config = dict(
    n_layer=12,
    d_model=576,
    n_head=18,
    n_kv_head=3,
    head_dim=32,
    d_mlp=1152,
    vocab_size=12230,
    activation='swiglu',
    norm='rmsnorm',
    norm_place='pre',
    norm_eps=1e-05,
    positions='rope',
    rope_base=29400.0,
    rope_fraction=1.0,
    qk_norm=False,
    attn_scale=0.177,
    bias='none',
    tie_embeddings=True,
    parallel_block=False,
    extras=['capped logits'],
    init='normal',
    init_std_qkv=0.0159,
    init_std_o=0.0,
    init_std_up=0.0159,
    init_std_down=0.0,
    optimizer='muon_variant',
    lr=0.00945,
    lr_mult_o=3.0,
    lr_mult_down=3.0,
    beta1=0.95,
    lr_head=0.0108,
    grad_clip=1.0,
    warmup_steps=200,
    schedule='wsd',
    decay_fraction=1.0,
    decay_shape='sqrt',
    final_lr_fraction=0.05,
    batch_tokens=65536,
    seq_len=1024,
    doc_mask=True,
    train_tokens=941900000,
    steps=14373,
    dataset='wikipedia_en',
)
MLP neurons of a small language model. Each row is named by its layer, matrix (gate and up: input weights; down: output weights) and neuron, and shows model dimensions 0-191. Each number is 128 + 32 x the weight over its row's rms, rounded and kept within 0 to 255. Numbers have three digits each. A neuron's up and down rows have the sign that makes its largest values positive.
A block is one neuron, or neurons of one layer that tend to fire together. Before each block is what it responds to, as a language model described it from the Wikipedia text at the highest values.

Mid-number digits, word fragments. Second or later digit of years and numbers inside dates, life spans and tables (1'9'42, 1'8'37); also mid-word fragments like cy, hy in scientific names.
L8.gate36:120147166170103104121176131129131101102204141072144130157158202145124077096172074161140155123117156085115115161128191097115133114094128082067100131182141138163145145129134138170083130164119075123110151179154123101155115091117138162092105115140131147103153075182121148107145107133149107177094107157187099185125078081142086172095137142142154130166153128186165156102136111112178125104069154177178122143154136052128039145094166124114128124119152120070096116130097080160153182136157129096065133163147166121168152066082123128125174137176114145178144147096112141160128110078192159131
L8.up36:104161118134164101162137097149108130096135147118171151191112115116114171195100134106139144129106116099104127065132098123134118153135157119175209172096156158054085156143101142107153112124089103147096162124106091143119096111152193146125156173113111085097137070154133072100134126103103159060154106107066170159167091143119021076132180183065086140168153158131125156070142104111216082166066102173113142173149086095188090124135136140175124134129127153177175069120186115159098117171168194086136099137176138140107152148138147080125127083090139126085107065081159109080204152089098185156
L8.down36:089147166121136149170089103137133123094195123181166164130091093074124143153153162122077102133132142127078110125112167145197189148126118112102158133097129175164070164111159165112140092098162161144113144132153108163149094126145152081113130117132171095136140121132127216085152133151100108059123119117100149131152152087119160132131100112148050107126103151144112076112125090121124107136137142182124132158155129127123171137168131142106125115121097186122138135130105144142169093223090153090186131087111109106124149107190125131076121146105080128197137152091080125107128120069061143141
L8.gate312:094104119151153096111139111110113131136150129071089179152144118126163186133048151106101141084120120178108163159135089174067052057112096164064182105104135086122147102123132180135098137093116084121177143105147094136101159154089091179156116067119136117074114094158100124119147153147117101141063087110128099136195119114131101159118125140179174077091098126121144114137114172135121130142112198163187122150118149133125141119099191100087147098107212105095173103085146132189146141129117076126103133205148136097110116097099114088165103136158119149120155126143140115120131103126174116107
L8.up312:140082145164097138122108104116140113114118130131137186160125091122100143147107145133153102104127143127109128164143140091164105151103101122160104180154098138123079133115128129114092172083154134088123154142180128125117191212154152117135082150146108106124130169131148143093146130223095078108146072139069105113087154147115149125098123095123123160095187116092094117107143082156133141135088130076124136113147070109165157152051155098158154093116120156097048139117112145125123115088152091113104126182195121158135133127095080162117111099150120153140119131146098108125159139111111122137
L8.down312:146083102125089076133096139120118136131113107120084138126104114143110061154130130120160120153149066132144148104158113132161142199086144154139076130177108132151098117097094106108132154118109089157059061095201099131081135123103062162126155139119085108095102140179088161088125120185102069116120077134113155094132114117124186097143137148122115106065187107165126093134211113167098117082109172144127089100120097153140106157114119091122140083168139208150044139154163134063078122090123150154139134136142116182190095142128148154108111182106147141110082133130055139070088193159046094088
L8.gate416:111089109151074172112151063078096053136065103168179100077165117110128143144120094157169089168122057155103163130121147167136102105107100120102130132165144156138121116100124106113114190162112143111110117133146153066107122188130088114050172112093129158099141107157158147141117132177130150180127093097155155087133140162132155180136130166168111182113159155120096136087144162119166144108109163096177101185156129175135159150136135076182116145145125122098099109147126162158140094110150156053149180108146180152094191118167119145174160147149190156146149099149153076097074140140132123166
L8.up416:070099153113082081080103159126166093136123121176157093229206124086110138122123106102086117112078124126103145074106066067130138171144090170145124130180175160141110091120074152076134103131141148127118082157095224120122118149118148108142110110164131187081134142146144063140123165048115206076086107104149152117131199112155136107115090120124108062070108137138124083108120118106109130100028151112149081130138090093181124095124166151140135114140140137138096114117139175131093146101164120149120134109184170104071133151118118122137129130118193128098121081138168112109127159071150144131
L8.down416:090100124210126108156153137200145143133163139145148104097172079105109143127094138173136132112144151134159142108210195126110120140151129102115132122146152146081126183087157155119163161172122166130151140100178156135117157131082124129097166129135152095137079026134103132104136142152166184122131120062105103117129117143089160160112106111141114113131107091128124119139117106118118161116137122238106084084159127138113135149161104150097122094142129125092094120113119120143067125122135120101172136122146145119119128179138119115107122131130113144157176111158097135101132057110149096154
L8.gate943:163147143203157107142093185101140144148169186112127122135125143123115182145121129090174183110112149171164122163139151129130192121128144100123122064129185105146138131152133118209071138083113147101131086180132149089104134169147151120088100132122073127159107180066108081152139092143113117077062147110103170120148086119085197156109117156220140169091192147118128161104147137132191126155153137137153154068116058081090119111132151064111141135111118142132099121145146089117124199149131120140196111108130114175174152103160114135161122132063177165140151096111096114148084133183111107108
L8.up943:097172164081138161110156129118110115118156168058102110066110094117097209101097105094096118105101086113080120167155154155101091172103166054120139147083070149079118099187154128143142132088095111068120100155134124066176140143143151092124081127153168160142118127125116055188116075148166113197117108156151112099136115139079089121107106150135167123170111182101148146054087228069131114097124140137162075179168155075196145085106098090141101110122128126143146104068082143103173143080096146096121163176176117081127144106133110145169128136137183116121090135150111145089107078175101153090
L8.down943:095155136100085140110065086161117069104152155123167116117176126140190059105121108107167103059092098090130108203160131121127103146138159159125185124108089194151137094172157151158169162114085132133083111157105109143183137129168095098108116101023136114145150152054127064140110163170162117121133132152158109183178195145141115178106144152129183123142161133176170186087085111079107208152116125127154125073164131137116095147143115141110101148167141112121116129169085135072097116138100150095159077114107126145101141109197187189109136086177111136153132162083121122037146129153188129118

Year final digits. Last digit of a four-digit year, especially the 0 in decades like 1890s and 2000s, plus name-ending pieces such as Dmitry.
L8.gate41:086125156080165099092152153098092138097125085171094132180125080118181156112141123121175142132163127122131134098139170153121147055187145131142062103108112112132082087102177169187132165137186179141147111116119133050104077080099158189149166122111157086143101163126129150072099113111105114121154153125130176140123121189103092144106112150103143131115114150151158147142075141118157129152158111117175166141122101057095131145120090102178147129079072094120072115091153063153111146134158129155170144136136138127164142084128208073094152159046179100164148156124162127146162071155131160139
L8.up41:191159112112167109124111119164169138085133085212105083150106069111086117167171147122092100155155168185128112118108113070162170087157132107149175123168096122102156144131112161124136112076089115093144153124164109094144108132121141143202164147101102108140134094150090117152087107133104142116195153063160121105086142183129112122151120080112152111118166156155059156153164149153081083154141145177087131172159103127138196192061073107098090174095121102116169108137089118139187102089046156162164116098164144174113145079098129119111138069137115155083118140104147114110131177155158157159
L8.down41:102099134121114089095134142134142182143106116091152062107149125083149154157097072080154140123165107110151137111195087133142163130177167101115115083137140109117156122070112112073113095080139116171126113102110174020166111141131111100123150144087153062073134095093092101152093055144083120124200132119183115149093086110172127130098110155125073157168157181135153128092103113107125095152082067085128118151171100141144150180092148150195091141131129117158160146104095127161164122137090116100165071110083096121160093142134164094132104079077094116157126142130180107127103134148175162064
L8.gate79:078118090178131105133228136174184106069166131153078093141138142104100098134059138156164123125120098113126133134161122227138103110118197174154091092164100101141104105167174131087182159140129165084152112179086164048122082177122169100118094172057097180122177129193100113116146049142111072102181108158123133119149163127131105163110146143146165103114068118141179133059166160152134142105120153181135114140107175098100103117163148143137131133108127105135152144078164114116176101146128132091099128144151161149142118136152150151162088157152191117139156081117152163141113170136167136104
L8.up79:136118169122178108116109123099142116158119116149166121096149146124169151165108125123111203106149148137164122158116160145070180159214097126096081077106170130109165171139106149233133132095127170092130145103136108118224117130103117111145139143088113194061089125142076169166136189133091102111104197084105118109103098094114042163137109177147101177122127101159127122116213085155129126139117119094133150112103134130107161147048109071107094080097121192072180126119158171089092142107137132111123145099142137124168168118126105110056137120150118142133113118152111111160175160136141139182
L8.down79:170085129090153192095096113109145102158144117138199124135072120124133169186152104124169176111099071146151105209058080117073147136154091139127042124143132072122192157146156152101155148097172086112149160178150116123178165125115173147126125116110148105155171150139128128182126085133113123099087133151052123121195100144097181119123137142114071086195127092085174143117158115175074163149093149101142176112168173157092093117098141134181116150131135092125160136125145081138103148103074153175203234105106082084081111116112099128089125148156115131164158159073126177138153064092101147162
L8.gate659:074134171091128121117101157091135199140101138051115095116161086132145150103115138117138152150181114206081235119107092106160184071175149187127065091120145164101109097117120154154097115148099174143165149166111118134111109157127137121169133110104111097149131081134151163156117130109099073109160139168073140103120152141162110095161157153070109149124140140174111113091154112166049166133150154114132145089155082110160111149112108128118108180048156176104086120122182159085112180099210118143098173168061164147141135085111119115075137170106187140204183178127140149169150136145192114122
L8.up659:148131130136089167140109105174166183153115152107155044116079119141122089069088137126144123112161167162089096135107131150072191136106120118090142107108109101151089114080105135081211136112072168134166103055133108114121111170078158152135146161145147130112155071113083136150124110133133093112175114147096102108121101131158117131163144137087155101119163115062182132123120170146126135099109162185120127198129132133075117144193089135116133121140097097154085094117186096113180078135113224185131146119102132104081114101146188151176113141128120133123141167123113117118126106106113133149
L8.down659:103166135134173186151135107123087132136117105125133073139142187125126171061121160149138100138137152102135091149087100053099172158135083145136090142125128126177112141127105162080188066155196170154139142104105148093084131124109101123148170194139144152168085135144088181084151128157180145124182089153111162153119127148153129132099129126138124129132109124152152118103099173058134082122110168156151131140097100133105148085141056177115125170170129130157071121160149143171118188168145090102146105168119085150175167149121173139126092096097118087163164181171117141083072150154105182139
L8.gate668:083148070126173138086136138094119073150091051116136162121131113115155109142118141073070119110093114117102173123107152125152154127128091166060200141086160155106120116172118160150088087153137134171106138090166135124092161156159130111133116117210178122147125149089191176059148110097148141117194167166108130077124190134108092108078123158096144130131070083153161101086092082145149166115104113148177140142137114152109097170092099130126097131152100154117135164077203134069160127126149114109107050114188121104116100150087168140142131171126146132070106185080172142116127145150110153098
L8.up668:193100137179113078204171087113156077151070111081078105133113118177141061125046163142125144186162095173175166162173097124098155184156144144144087098127103127101094128108105114100101111155217168147202090056069127138137149124151126103103138132118149113126110085080119130073172150138141086183152146178121169154101150170083113076092200160114116150177092094146095176131109079124147158168127145121148109117144153121111126186107113111197125139058147146152078126126107157097135132129160093160135118110118124139106075039123089149161124111128138124138139139156162103033110098120134096153
L8.down668:138124090166182078111135119068129148091106070087129097081136134173114122161130108119119131128146099165074160127120094105114135089146155103161148122192117136103158109119078118069154143079147150104130126102115126093083134117137153156179181179094122133098160116148072113125160125160147117119129152187134111146103113109102067154141090109101097117120135147112108127129109117172134154148134137096137120158114130082172150128084190110143171095142140157117146111141138163125164146076108151135098158132161093108114098128108128106156103090176061124109139127129087156075104107166143118188

Year final digits. Last digit of four-digit years in dates and decades, as in 2020, the 1970s, 1994; more weakly, words like only, final.
L2.gate549:209117125115107138114074100165097150180187096162143145093144098110123112095115159145104107195150109110102170108167099156089105063107130120157113101106154125120176116129148116050215177108118139171090085177101152124148183063156168170143182124152136059134083098097149092140127148060096143174129199143168094131127122093156102135128123115134111100097133107122142157075098128121143172088121161136151177109096142116116037112189179125131136084093106178137138092133097086150087126053120134117099165100109119080096224120093090098079129154203133125167138186103184105134154077152128116111
L2.up549:182079163141136123121176119153111174151174113194120159132084104126128163125024120117119080102146140113190109179153111111086149071101123128138118150095136153091073099126155094141161164176135181120115108182108150150119156112170137145136122090147156127102088109155109157165058098144103080098163108119099101119170129128099146098145130158157115147156079163183132107099145106181106149094095129183149148127204125177143100152130131168150062117105087092111066176067134108142132153076152180146131152084151105144125165137201103125143182127168138070150091139186142206133192129127178142135
L2.down549:107169179113151110127148112185124127095139111123110128150188168159144131095148182109127110121117165162084134115152133174116083105122161141152110098105047091178084180111112100112138148133108099169084092108130126153083090089141153081153098145172122144179082139191082120087125108175146135198154149099112107063124102151167131125108163150134130122153160068113085130151118167088141107170154080101173118152083088111080150138170142112063128180137079133092102191119072151208109198078107135102104098097221162130097144078106136131099042178170177151114142088137111120123118138156176086050

Dates and time references. Tokens that complete a time expression: the s of decades (1950s, 1980s), final year digits, month names within dates, and "then" meaning at that time.
L3.gate440:106152125082187141124168162094125193161120129085172112061165149152108141094059110127150182099194124129110163096084154118122167083163155136111109156105150157091149170141119086111096161120140103114134134080127106128107100073109105201133106157122171133168141146145125169139142097132128071110106104137119083122152084113129137164189134099090134174158154097133097122059090107124145125124138116121142167069147070140118148121143169155117019117163129092121146089165204104175131067108079119146190087104138120143125165138137144170097084112166071069138081115141102123103112136096152142096
L3.up440:147164145099110165132151144094079174160142145094154176127121138156135144130130147118155191152083156102143167116136163159120091074164201120148100126134129115161150168113210112094183149129094098120120126101120112088163161105171121151161128138054131144103166104151087111104171193149133030099114127120104084106145095144071137117128132118171108151152132108167156174182111103164169143120137142115099168104150116133169134131208144125111083102089137144121130144112140116154175134134043123136123195153157136128145122168121154144153069123111097078081151121068081106117071129162161061113
L3.down440:146110155095115123109108097068126119144160111110109131156112081087145143099138115122093134193167127157145114157134090152199085119075120129082117092143128098115103126145118171096123139117125109152118097081056135165097170137146049167117078109140170116104128125139133116165117122162141097095104167100166145105130120168133033131106167113169148133177072083118110190170128069125139109142088101152101138129079181096112119176168137138128157090177080133141102154148115154089147129082120120113138197136102167132110143108169166122162160188129143150106138137100092125137126081181121118178
L3.gate454:177138143087094111094091174145137164132150154115153128124126132072122135132157088182046112126148147109098104072141163156108081128137090138152099143127187136124141107132149143186110105124124065045141160145094105096118152167159147121127146167117097104065094116164153158160105092135092128079196147158139157097102106127154084176194115144108103153169099121121126077189146106176112177091104097180170127148092130112104079172151126121148089096129126099093116101127165147123105144135134137138143118132109143113118173151103146103105127130125127117108147130081139191042164085114069118124
L3.up454:093137172122183141146091124213143128157117173172159147131165114159107123148188153165111147132074141127102101141121139142121159106105129098151156129054101140130186115176104179136123078107172096166105089168139097089076110161172097179070071137100109199159194090098103147099146100148108123054123126203116079099165154162086092110163157125155178123101181134120161159114148135149123112164151100112117112105143196139085099133179147105108114173126107094170160140156127165128103149147115139107080161124151133155075200145118141135095159103194135079123100128145204154132146122121151147138
L3.down454:085151097132098177150126120165131194099073115146109127158131156090158159123198083175142101130105096128157089122135121168080161152126155087153141107075096119122139160150157169152142153179169042157111127109134142141113159183121085166133151142116138143093148080197085150151098094168146130067069149131104127128155123158118104103146213126125090084173159112125131106116142108145118129140167112121150181165121150166161137146128094070115076109114133145101134106075103149090093102121121152135149176134142096141126135122190111111104105106092097146116070164100145151126163116114095040199
L3.gate770:170107141086129127103139129151166137181173121120133114081106080152126150159117117134156106168098180110118163120148212098108149149091102090126149134168122133173120119106185092133166079139101097083154068113149136130104128109127143066069130201111146095148171074091110087199077121112070173121110117111101213103105153132105112125202133112154077134072194121154111181184167155147181152117143111146172119112150180165077112131177149100148141075119123141094119114074163203124146134090150143150121185129086130056139163125106109123158187089112136059063128119163129138133117095127124108188
L3.up770:165164148105118130142097139118173134188113084113098175072109102127056150169103176144141097082136140125184101179129183127139118138159124124090084152127139166170155094132088088139089122133098119122099083150100133154094143114071095159141115131118145138151147165096088187147151113149057133111157094105192204137124202204099129115157127175152128123106134102108127053134145115146110173160126108148128119083122150082058054167119116186089087135173154099102122155138102129112197112116170112154121157104143201090158093162064143125072171116106168173115114091143142139134128126156123116231
L3.down770:113113112108142117100118208138091152182154158142192094182135111160097152115131151145139116115133118122106103146124131121150144078146104134109136140134098174115143132086152134190126114136183149134140112131060167118140126173135115147114099116162109171130106117055117170097161146100088126162127094158158138149123172148122132107185161127169155147080194109088095087127127118141098136146114140126102147167115109153211095103107200153065137164090180072140125144168100122084110161188065159100116123075139157120135139134134130126056118053138121089058109117108077190091125107097110106153
L3.gate936:114123151130143150101114145146098130152162125078124108071195128050135151172147060121120123160118068088085134118067130148107129111153129092134145144146070172094149152102133107166094179133113112101159103184128137124062131163102124169111136145148118116103128134122106071200185124161102180144090153158157168088149090152150049110141117104147096113111062084114127110093158136135165163113128158177172113128163143174115117154187119104124108080160068110121163122101152179158164125164110122164110148161135127177174126119126094081128069082080108113163146076171132124069135112092160130131
L3.up936:112105135118126086132096102139049158107137083093150106142134097086143196127132100073169107152150103148148126114090161124108149120151154098115170186129019155119132168142153171142127166110110091092115076097114135129162141133154130183108141186152152170131109108144096088237154109147130185114090109153131176050058123172140128135119125106165134123119060128119142096114169192092167121076075149164170107126194117168127108116151093143084108098150104169115163155120151174087126093141114104120120134169116132191128112100089127174078036110118109119099103110134150072107164164100167171192
L3.down936:146159140083126197186030130139124156153154096139138113154066152114092131118126094121137081164121125150153178099103089092144114087075172094137130099191065107135135140158112119124137157142090125172090058141160142144109088142162081113127133162146113114110138119135090093251134137137116136099086184126178153137133071122086104140138137082137132102087130079126057124065149116147114111128188078081098143113127153153095150132135152188052119109129138126111104171118156186122185113133169123151117116113166082104125143075119179101120100095133086148160067126150078152137155114155151154153

Quote openers, year digits. Opening quote marks after said, wrote or named, the century digit after 1 in years (1480, 1809), plus colons and dashes in times and scores.
L3.gate188:163123114119133184201094116124175096150136140154131165071127158119146109145107117123169155156078158150173131104085114112130136115139150104125124132130176166111109113162126173112102103120127115131112139106118109105130132142120088191092137173116117130137149129154031177098147109102079126114128128105139117119132110079088152136081119049119107202048159095195161106079178194116142168171158140085181116091113113123172117151091159110113176118131108127070122179112113078125162067146081108120133126126149180112102076158147104132139102135188169095148151209135143148131144128156188135084
L3.up188:144128128132139161188106077096082104146164103140093073097103173112114203103114124136122159127149095121142159135119118133138155085172195125125122164085166108087134134171088174103160096084142134127077135090130105151131135130183093173058135137077106128142088092153088129120136134117103105118114094098103130092068177107095123135135146114126153175139116123124161148087132145121107150157129124125215058120178066162126115070157111126170135106085065150097145119180161067101092160122083137110053140121224152185120087161089159111094163110141177090133129206106153129141123164178147129121
L3.down188:132182150125117142099141097113110105116184181167128110141090188072168144139120115119169169070108149112160093102103159148133099111128118135132116142075108160138150112199059123143108136102132169141068133134118080118095155155096118203108100113097147104201108101134100138151172122082163107101068148083133159074088191126080102159081163092164164215107196150176110126112175131154102135062128091012118041143133055120125151100057132107136151104183081185143091065125099086125149104116118114100097156171105128157112123047135082183110128127154179164131071094144142191121099138124209132116
L3.gate323:095052138147118121122123135080157111117199102106045168126148118132101139122092176147142143187110131116171123139088100147141086115152148119099153135128166157087133120094157118116118091121167156086081160083063125190161100145140129137081131160069101156107155117123113106109163093171098105062151160164068108142100152150175151148055114127116168154084159180119130139149143139128127193059158166109113088149106167110171109169155105098154100171101145136123090132121137100150145038159109106072133132166145169168117009072162143101161135155117135105098162133162119192098125111111104128126
L3.up323:096101095080162110107092079067173133161116105148139129110128164094094084134119168087164168116147145106160085183143176124136073117124106092135134113193178161140118088129127188121117183111094134166177114136119128078119096141145120109179093130164119100131176153117078107105135086117116122160143130149097079114060141127110137085158209094185192165104101122096135145049094133137158100171150066117161143070124122161150136126141086154077149148135105153144176132135133146091107152069092094067138117104126114129114198120124091130128062200186154169121195163153112090190081130126171101132
L3.down323:146129153117089076120095130102144105116099126088148142173146153161169157080111115160144172140160091109162124192132123165088143116196137158182149137140171109113110121140122108129126172167180117059147113143090149109117157127036135159156114099123084142101130117152120070118097114069142116155111155103126106147092167154102162109072126147137113144091121093125062202095132152053116121098176116009166094089098066095109170079143082082153158121180063107087081175092110090121127108137100128115108103179133175137123075138116143101115132114235126144122165080119133123141132119213135076158
L3.gate612:094121123178129138150097099091108113110143166181131115119143052111103127161093111132111156134118156130143107105186100116093142085104160108189159080153148146177130130117165108081145154100124146141101180156078109191108109173156146097150106150145081116095158140158143140115133093075127134135129076143155141100132097107070161159119087075107165124009098104126157144082124126135149090126115136189141092148098141064060111117153121148180041119113107143174183142113111184170102042125116161076084081171152099133107146166110112121113096134126157092144126119204130142107139198110121119108
L3.up612:113067155155117124126090081113075094108158129190098080122161073105143111148116121113158140161065099102142114141121090203121117124119182133173155106186159129147142149098151132100153143161092069067102187200082071073076071181100135020167190112148133084113097111088166152060141117140124075161106112124092136140135150078145173135132107102099118121133115121032096174140116136140146130144115171104101095097131132136140102115228084191174111112127193180146111093151167118096093163159094084080130075151135079147118088133154128145103128081059122103149105119121165126153066132134215087116
L3.down612:116156124110162213114115112127107126176111144178064154139154114089109134159150145149092110113158101132189094087144082148105114142135115123158137159158129171133134116101041093087175094092153132117173076105034129162070141160109094080113074154113089156125135081140100171143139136185161138120100144095119152102165120112116127157097167161155174104123133132171112128156134139147161093086099132134123083126070177066117163106141142158125125116101127112095144147123122116056163166134146105121104117171079134113141111118111179104143134151179107130150148109169161056108079144114148145160
L3.gate779:118106126134124090150069149106077138141133111186151118128136140139143171105122134101162131150120193105151099118140112085142135125154101104161115104142173219116134128140158177107123155069052149109093147106077158127160101109105108140131148114060172138136115132131077162129175158154062149151098110126159134122156132193097147135116119122178082126084118130111148133139110106143151152115156129164132132053098113162170118143093099152179137138132134164182153089100120144173049087120126142127102030144103119101110144123088145077116160135143140142146161078107158093144110113174129090118
L3.up779:120114165092145153092115084144068124161089192181127131078154114152138157088115127106154144161170112123100118104140161123070098111130102121162151168188176121180135098147166136078130143132072133090132082141102120124128130164146100173157120116137128127111158170081055177193132129115133115135143127080162113100156170134094136115132139150108096071122159128112192102069131120132100118158129194120108126108095150163128115132119096119164131110090116157194144167151071161106071131151131152094130123144157091130054138102147189063119123127130079166122130092115194142140135159131158138137
L3.down779:158103135113129155143144142074177117100152099147078157139156155119118105060065158127037112140135086092131110138107129134180109138135090115170085115131136103117124164127103153092182080111115165114130137153000131128097149143166086109109111094088114134130093152129072162171163123108130104106142172128092096145139141188147080098175132155080093186095130157129105132173113143131174141154132082062120129104128145108143122132158134106147140212129162101159103143144194214106122145121114142098127138047101158063147133139110173097186057143148119142105180157126113119168153102147124182119

Y-letter word fragments. Word-piece tokens containing y, mostly the first piece of a split name or term (Sy-rian, Sy-ed, Hy-per, Y-osuke), sometimes inner pieces (shant-y, Mag-y-ar).
L2.gate904:143156152173133176135190127161153129106126143119153067121125169099121075116126102128095168118113143127086079121104097129125146094102136124091149103077075137108139118132111153125096100141161076150185123155116112172144120127156114123166163112146135135082171149164125177108151120134064153087174118108173144090070156109230081168120114093131132117133161136120167085056134108131115101119086136136094121145072153155164154124132110128158125099074152079078166126147165073167144159150070144124170151099161132181117119054154114103093104102156113091114144116112142143141107165117202124101
L2.up904:113117130158041168114163110169149130143119111112138156074120158097170132091184129096064092144139087164175078140153090145164173182106143158126131088098137108122146144146138156129131175133092105126089155098120118147133106142176127102147199049184126108109116126139151109077137189129120099123108112155147149153124156107126191105173158089103175133078100113131153186107119175105178117157147206105103148071153151102115139108107091125086017095120102091113157206123162065090130142155101172088084107093217131095183067145149156131066103112204090102107125132156146112116108068154113105170
L2.down904:125124136158063169095165087160154081080144118098169112131123105135170129085109132121097128108157125155107113137107172152161106179107096156135194107077157102149091075104084125132122157148147108102083096085097112113154111109186114102140086124182100223135150179175116153096148159135139129125118117132151196141124141073183153081101145134137146146103161112166206148118121161061206120089130155186200193106130136131111098075138143100138126113157177121126133130157165111094134145158112130123130154105189142188160093106131109114096101115128079140104118124133118057180127082155133155168